config = dict(
    num_hidden_layers=8,
    hidden_size=448,
    num_attention_heads=7,
    num_key_value_heads=7,
    head_dim=64,
    intermediate_size=1792,
    vocab_size=2542,
    hidden_act='squared_relu',
    norm='rmsnorm',
    norm_place='pre',
    norm_eps=1e-05,
    positions='rope',
    rope_theta=10000.0,
    rope_fraction=1.0,
    qk_norm=True,
    attn_scale=0.147,
    bias='none',
    tie_word_embeddings=False,
    parallel_block=False,
    extras=['capped logits'],
    init='orth',
    init_std_qkv=0.0245,
    init_std_o=0.0,
    init_std_up=0.0245,
    init_std_down=0.0,
    optimizer='muon_variant',
    learning_rate=0.00129,
    lr_mult_down=2.0,
    lr_head=0.00456,
    max_grad_norm=0.5,
    warmup_steps=0,
    schedule='wsd',
    decay_fraction=0.333,
    decay_shape='sqrt',
    final_lr_fraction=0.0,
    batch_tokens=131072,
    max_seq_len=2048,
    doc_mask=False,
    train_tokens=620500000,
    max_steps=4735,
    dataset='wikipedia_en',
)
MLP neurons of a small language model. Each row is named by its layer, matrix (up: input weights) and neuron, and shows model dimensions 0-95. Each number is 50 + 12 x the weight over its row's rms, rounded and kept within 0 to 99.
After each neuron's rows, "fires on" lists the tokens most often at its 100 highest values on Wikipedia text that the model never trained on.

L3.up1187:63 40 53 51 44 57 42 52 50 56 50 24 44 45 45 52 41 42 53 56 32 79 62 50 67 32 61 47 41 35 51 52 67 41 62 60 53 58 46 73 70 53 22 52 38 56 29 48 47 44 46 43 51 55 77 52 39 64 64 51 46 51 46 53 51 34 64 28 36 63 56 56 53 50 31 29 58 53 42 50 59 36 33 38 77 53 70 23 67 56 53 40 50 45 49 36
fires on: " to"

L3.up1300:37 60 50 40 56 41 52 31 58 65 41 41 45 47 48 48 37 52 50 64 45 60 37 32 42 39 63 55 19 56 45 42 54 55 23 71 59 53 54 53 43 40 45 32 55 67 47 45 45 43 39 51 57 42 69 52 63 49 43 57 65 48 57 32 59 38 29 23 34 61 52 56 24 38 50 46 44 17 61 59 36 46 34 40 42 64 42 56 59 50 40 60 57 54 54 34
fires on: "\n", " A", " that"

L3.up481:62 64 47 46 46 44 65 54 43 59 48 43 51 62 52 89 53 53 49 65 58 44 33 38 53 46 22 47 36 66 34 34 26 56 56 40 43 37 58 57 35 65 47 48 55 59 76 53 72 36 42 62 61 46 62 39 55 34 52 33 50 59 35 29 66 55 60 52 56 38 66 57 70 42 37 61 43 58 37 59 56 36 45 60 53 51 67 36 64 61 54 45 60 49 57 55
fires on: " of", " for", " the", " to", "les"

L3.up1790:57 57 49 67 34 80 52 42 31 43 63 64 44 48 48 35 55 49 76 62 52 55 60 42 64 26 67 74 55 52 27 57 54 30 61 67 46 48 56 63 50 63 25 41 39 45 44 54 42 45 38 34 40 33 59 42 37 59 57 45 47 51 56 58 35 32 47 49 70 46 68 41 56 47 73 49 41 45 58 48 68 41 37 54 40 51 29 51 41 45 39 56 45 60 60 59
fires on: "-", ");", ";", " |", "k", "ad"

L3.up1034:51 37 22 58 41 56 59 46 44 48 37 56 45 45 41 30 46 52 48 41 37 64 55 65 56 39 52 39 46 54 49 65 30 54 55 48 48 80 47 46 26 73 52 45 49 22 41 40 47 48 40 67 49 57 49 72 40 47 49 48 70 66 50 80 68 24 69 48 62 61 48 72 68 54 69 41 61 55 61 75 50 43 25 37 49 49 57 55 64 69 50 53 44 57 52 61
fires on: " the", "ra", " its", " after", " his"

L3.up495:43 39 24 42 56 43 53 55 53 44 55 58 71 49 57 43 61 64 19 58 43 58 49 47 38 48 42 41 25 38 48 47 45 46 57 46 57 54 55 46 34 31 57 46 47 48 56 29 52 46 59 51 53 45 79 41 67 50 64 49 60 14 43 22 40 66 51 46 58 64 59 40 46 48 38 52 37 35 56 63 57 58 36 46 36 67 36 54 72 43 60 67 57 51 47 48
fires on: " to", " I", "ve", "ver"

L3.up278:56 42 57 50 62 47 51 39 65 54 57 66 55 57 53 63 51 53 58 65 46 78 58 53 44 49 43 40 40 46 54 57 33 73 55 56 51 35 51 49 48 60 38 50 44 44 51 55 44 42 54 66 47 49 52 42 51 44 35 28 58 35 69 56 48 61 65 48 48 27 47 30 38 47 65 76 26 78 56 59 53 39 51 62 48 61 40 39 46 53 51 51 59 46 49 28
fires on: "our", "est", "ort", "ign", "\n", ":"

L3.up1753:55 40 50 40 27 32 42 47 60 43 49 63 34 75 44 51 33 57 33 81 48 53 46 37 43 56 41 24 63 43 41 54 30 42 47 63 67 36 59 34 18 42 43 50 47 44 47 63 31 54 61 54 44 57 70 52 44 52 53 66 47 53 64 49 66 40 57 45 17 57 67 65 59 52 33 67 27 39 67 34 47 44 62 38 66 58 58 51 37 66 73 61 52 56 55 34
fires on: " to", " a", " for", " his", "ered"

L3.up1210:56 48 46 37 38 47 65 53 67 38 56 68 53 37 62 66 63 36 77 41 44 67 43 60 69 21 41 65 51 28 16 41 39 61 36 66 37 48 41 56 52 63 49 55 39 51 42 33 38 46 51 21 73 41 72 70 47 56 42 55 56 26 57 53 67 30 38 38 57 63 63 56 43 53 44 57 44 68 44 32 66 38 36 70 80 48 50 44 42 65 42 50 36 57 42 36
fires on: " |", " the", " a", " and", "\n", ";"

L3.up844:51 50 33 54 39 66 34 54 71 34 56 63 43 60 64 50 44 53 60 68 60 51 47 49 47 35 63 68 38 39 55 44 81 45 24 39 44 31 56 58 68 62 36 37 41 48 36 57 46 59 53 44 40 58 52 63 43 58 41 29 60 78 64 44 32 49 41 46 53 60 69 55 51 39 57 51 48 59 64 25 56 63 41 36 57 48 47 34 58 61 49 65 59 32 45 25
fires on: " |", ";"

L3.up1460:46 44 55 51 42 62 68 67 69 59 65 57 53 68 28 76 36 46 57 43 37 72 53 60 40 47 43 41 25 46 50 41 42 30 45 74 25 45 46 68 53 63 24 45 55 53 25 54 50 52 35 78 52 57 65 33 46 59 64 75 58 54 57 41 55 41 57 68 71 66 59 52 41 40 53 62 50 38 31 69 46 22 31 72 74 49 34 43 25 55 45 61 53 48 39 53
fires on: " to", "ir", "l", "s", "ct", "b"

L3.up1503:51 36 71 75 41 52 55 46 52 48 40 33 52 64 45 63 41 58 53 27 38 48 51 40 56 44 37 64 57 41 42 61 47 40 66 47 39 43 49 62 60 59 50 65 30 48 71 34 52 72 36 64 48 45 60 42 66 55 53 63 49 50 51 46 41 50 60 45 38 44 58 58 46 36 56 48 66 49 46 52 59 28 52 60 63 32 63 62 77 44 31 56 71 44 56 40
fires on: " to", " and", " on", "e", " with", " into"

L3.up106:43 49 48 60 53 48 37 43 39 32 42 44 50 44 47 72 48 38 31 55 42 61 50 60 47 55 41 58 33 62 30 45 29 46 56 36 26 48 65 61 59 54 36 52 34 44 73 50 53 58 47 68 51 39 51 42 66 60 48 53 70 79 44 33 58 39 62 48 59 61 52 43 50 30 70 18 38 44 70 61 50 54 60 38 26 41 47 43 74 37 61 57 74 50 43 55
fires on: " the", " of", " in", " to", " on"

L3.up117:43 27 35 38 51 43 53 54 70 54 48 44 49 42 61 45 25 59 48 49 44 59 60 42 44 60 47 33 34 74 37 53 34 54 48 45 49 53 51 46 23 38 57 52 36 24 48 44 72 34 62 33 38 57 58 41 52 53 38 51 57 63 40 51 87 41 37 35 58 58 52 32 56 44 56 59 46 33 51 56 45 40 48 49 52 48 29 71 55 45 50 46 73 42 54 50
fires on: " |", " to", "\n"

L3.up536:72 39 61 48 54 10 60 57 41 47 41 66 66 57 38 68 45 54 67 56 71 64 42 66 60 56 32 61 53 70 47 31 42 67 72 51 58 56 47 49 43 33 49 24 37 39 61 71 34 50 56 74 74 68 42 49 28 41 54 44 76 60 59 47 48 48 53 40 52 68 56 54 43 53 53 52 10 59 47 25 56 49 55 56 48 50 49 53 51 58 68 67 71 61 42 43
fires on: " by", " for", " after", " of", " at", " to"

L3.up1533:60 38 51 47 54 65 36 37 41 80 46 53 46 70 21 44 39 66 43 45 47 54 67 39 53 69 65 46 47 30 42 36 63 60 52 63 64 70 47 46 59 43 44 48 55 56 63 46 44 43 29 55 50 57 47 47 60 53 38 48 31 47 62 46 28 38 58 43 44 77 40 50 46 63 58 42 47 61 39 62 49 41 48 56 34 70 50 48 59 49 50 41 38 50 54 56
fires on: " \"", "-", "on", "i-", " a"

L3.up446:37 25 65 14 43 52 47 52 83 41 42 63 72 39 46 48 64 58 43 61 66 61 44 39 51 28 58 43 39 40 43 61 34 65 19 67 49 62 47 46 46 43 29 51 60 37 42 68 67 49 40 56 46 50 52 32 51 44 57 41 48 59 70 38 35 49 41 57 61 61 50 53 47 46 52 32 55 44 39 28 45 56 53 67 52 30 42 52 48 78 63 58 52 53 74 50
fires on: "ed", "se", "ant", "an", "-2", "ut"

L3.up420:54 60 35 57 49 61 44 41 66 77 46 60 61 47 43 32 56 55 63 74 39 42 44 27 45 52 38 55 60 45 44 67 46 46 49 59 55 77 41 34 68 57 22 52 48 68 65 60 45 60 34 55 58 57 60 61 52 34 43 31 48 46 68 46 35 42 62 54 38 56 42 59 49 33 66 51 36 43 48 44 45 70 43 37 61 60 55 46 44 33 61 70 29 62 40 58
fires on: "-", ");", ":", "i-", " from", " at"

L3.up450:64 43 38 43 55 40 22 39 74 49 46 58 56 52 64 61 47 41 32 45 64 60 60 25 66 51 51 53 52 24 48 29 65 44 47 60 56 53 52 33 60 35 38 39 51 38 56 45 57 30 46 57 33 57 65 30 35 43 55 58 28 47 49 50 41 26 70 41 46 49 43 48 57 81 69 45 49 44 50 29 54 69 50 53 57 48 51 48 57 47 56 40 55 36 50 26
fires on: " to", ":", " from", "ike", "ode"

L3.up349:41 66 56 40 41 60 39 22 52 34 55 53 59 61 35 51 50 46 55 61 56 57 42 54 54 54 57 48 54 48 29 45 36 51 58 33 31 75 26 57 45 46 66 54 42 63 60 62 55 48 45 58 33 41 42 35 53 65 57 29 63 45 46 55 50 29 43 54 49 58 49 48 46 55 29 50 51 41 54 68 37 51 56 48 61 69 35 51 46 32 66 72 58 39 40 33
fires on: "mer", "n", "t", "l", "land", "un"

L3.up1581:60 47 57 57 29 39 49 52 54 33 45 54 56 64 53 52 57 65 51 63 49 61 58 50 71 46 56 40 72 65 36 62 48 68 67 54 71 65 65 51 33 41 50 51 24 42 34 33 47 53 51 63 53 56 86 31 42 36 50 51 45 33 44 49 39 63 69 44 65 61 63 39 55 39 55 50 16 53 39 36 64 47 46 37 53 65 53 63 68 70 47 67 52 56 49 48
fires on: " his", " their", " its", " a", "re", "ort"

L3.up935:29 39 60 61 42 73 35 42 68 49 51 66 37 58 41 38 65 53 68 50 80 66 44 31 55 69 65 74 35 50 58 50 50 46 55 43 48 46 66 47 49 56 44 54 55 49 54 58 64 58 63 29 28 53 67 42 63 44 47 51 52 80 57 35 62 43 58 66 61 33 64 52 38 32 56 63 51 58 53 34 36 52 46 56 56 42 70 49 49 54 47 43 39 38 66 63
fires on: "\n", " the", " in", " |", " at", ";"

L3.up1399:55 31 39 47 64 41 69 54 54 52 58 44 16 50 48 53 57 77 39 62 38 45 63 63 51 43 61 53 42 71 38 51 53 43 39 53 31 33 35 57 53 63 57 59 38 60 49 58 59 57 54 39 48 60 29 20 44 45 33 49 47 64 38 47 52 44 41 52 49 49 53 62 39 52 50 22 27 59 59 43 64 55 66 48 47 64 49 59 35 51 48 49 70 36 63 46
fires on: " his", " only", " was", "k", " is", " a"

L3.up213:48 41 36 48 37 34 45 26 32 57 49 65 35 38 37 57 52 68 29 66 40 58 51 37 46 56 27 51 41 67 33 54 71 23 83 43 61 72 48 58 45 36 46 69 37 41 36 64 50 33 56 27 61 36 41 43 61 57 26 56 67 61 40 57 62 39 46 38 32 27 50 25 50 34 56 55 34 63 49 44 54 35 61 64 66 38 55 62 52 54 47 42 48 42 35 56
fires on: "\n", "ent", "e", "at", "ens", "ract"

L3.up1542:40 44 48 46 59 61 62 61 25 60 56 46 47 58 21 37 43 57 46 49 37 38 63 62 51 57 45 44 37 53 68 55 57 63 34 58 34 46 58 40 53 47 50 42 42 55 45 33 49 03 60 55 56 50 31 37 51 47 50 61 64 68 63 50 58 34 46 39 54 52 41 51 58 33 47 44 44 25 71 59 46 48 52 47 59 49 50 61 37 58 59 42 49 21 62 42
fires on: " the", " was", " is"

L3.up259:70 53 50 58 59 36 54 41 35 54 47 56 62 52 40 54 57 55 40 44 55 56 51 54 40 64 35 34 63 64 34 39 63 64 37 54 46 54 43 53 32 60 50 39 31 33 58 49 76 53 37 66 52 59 53 23 55 71 55 30 56 68 55 17 54 51 58 57 43 35 49 63 59 60 59 57 49 48 58 34 56 50 41 51 48 36 38 42 42 50 50 51 59 43 52 58
fires on: ":", " the", " as", "s:", " into"

L3.up235:50 53 52 70 60 54 52 40 47 53 52 64 53 41 57 37 68 49 32 89 59 46 52 34 45 58 48 68 46 39 47 22 51 72 46 47 78 85 51 54 44 67 46 55 40 47 56 34 24 49 28 40 55 63 54 27 72 21 51 46 67 73 51 56 66 39 50 48 62 41 62 47 55 40 59 47 49 44 44 47 51 42 54 65 43 50 43 62 51 89 57 72 56 53 30 66
fires on: ".", " After", "s.", "\n", "uring"

L3.up1278:47 36 29 56 52 64 37 31 33 62 62 68 59 36 52 38 34 38 63 55 55 59 31 56 18 69 46 49 33 66 65 61 47 54 56 50 59 43 48 30 40 57 39 55 44 57 69 44 58 33 32 61 58 53 38 68 58 43 58 57 49 47 46 65 57 29 67 62 46 35 62 38 58 56 37 37 67 50 49 51 40 56 38 53 37 50 54 49 50 49 46 38 60 43 41 47
fires on: " the", "in", "our", "ed", "st", "ra"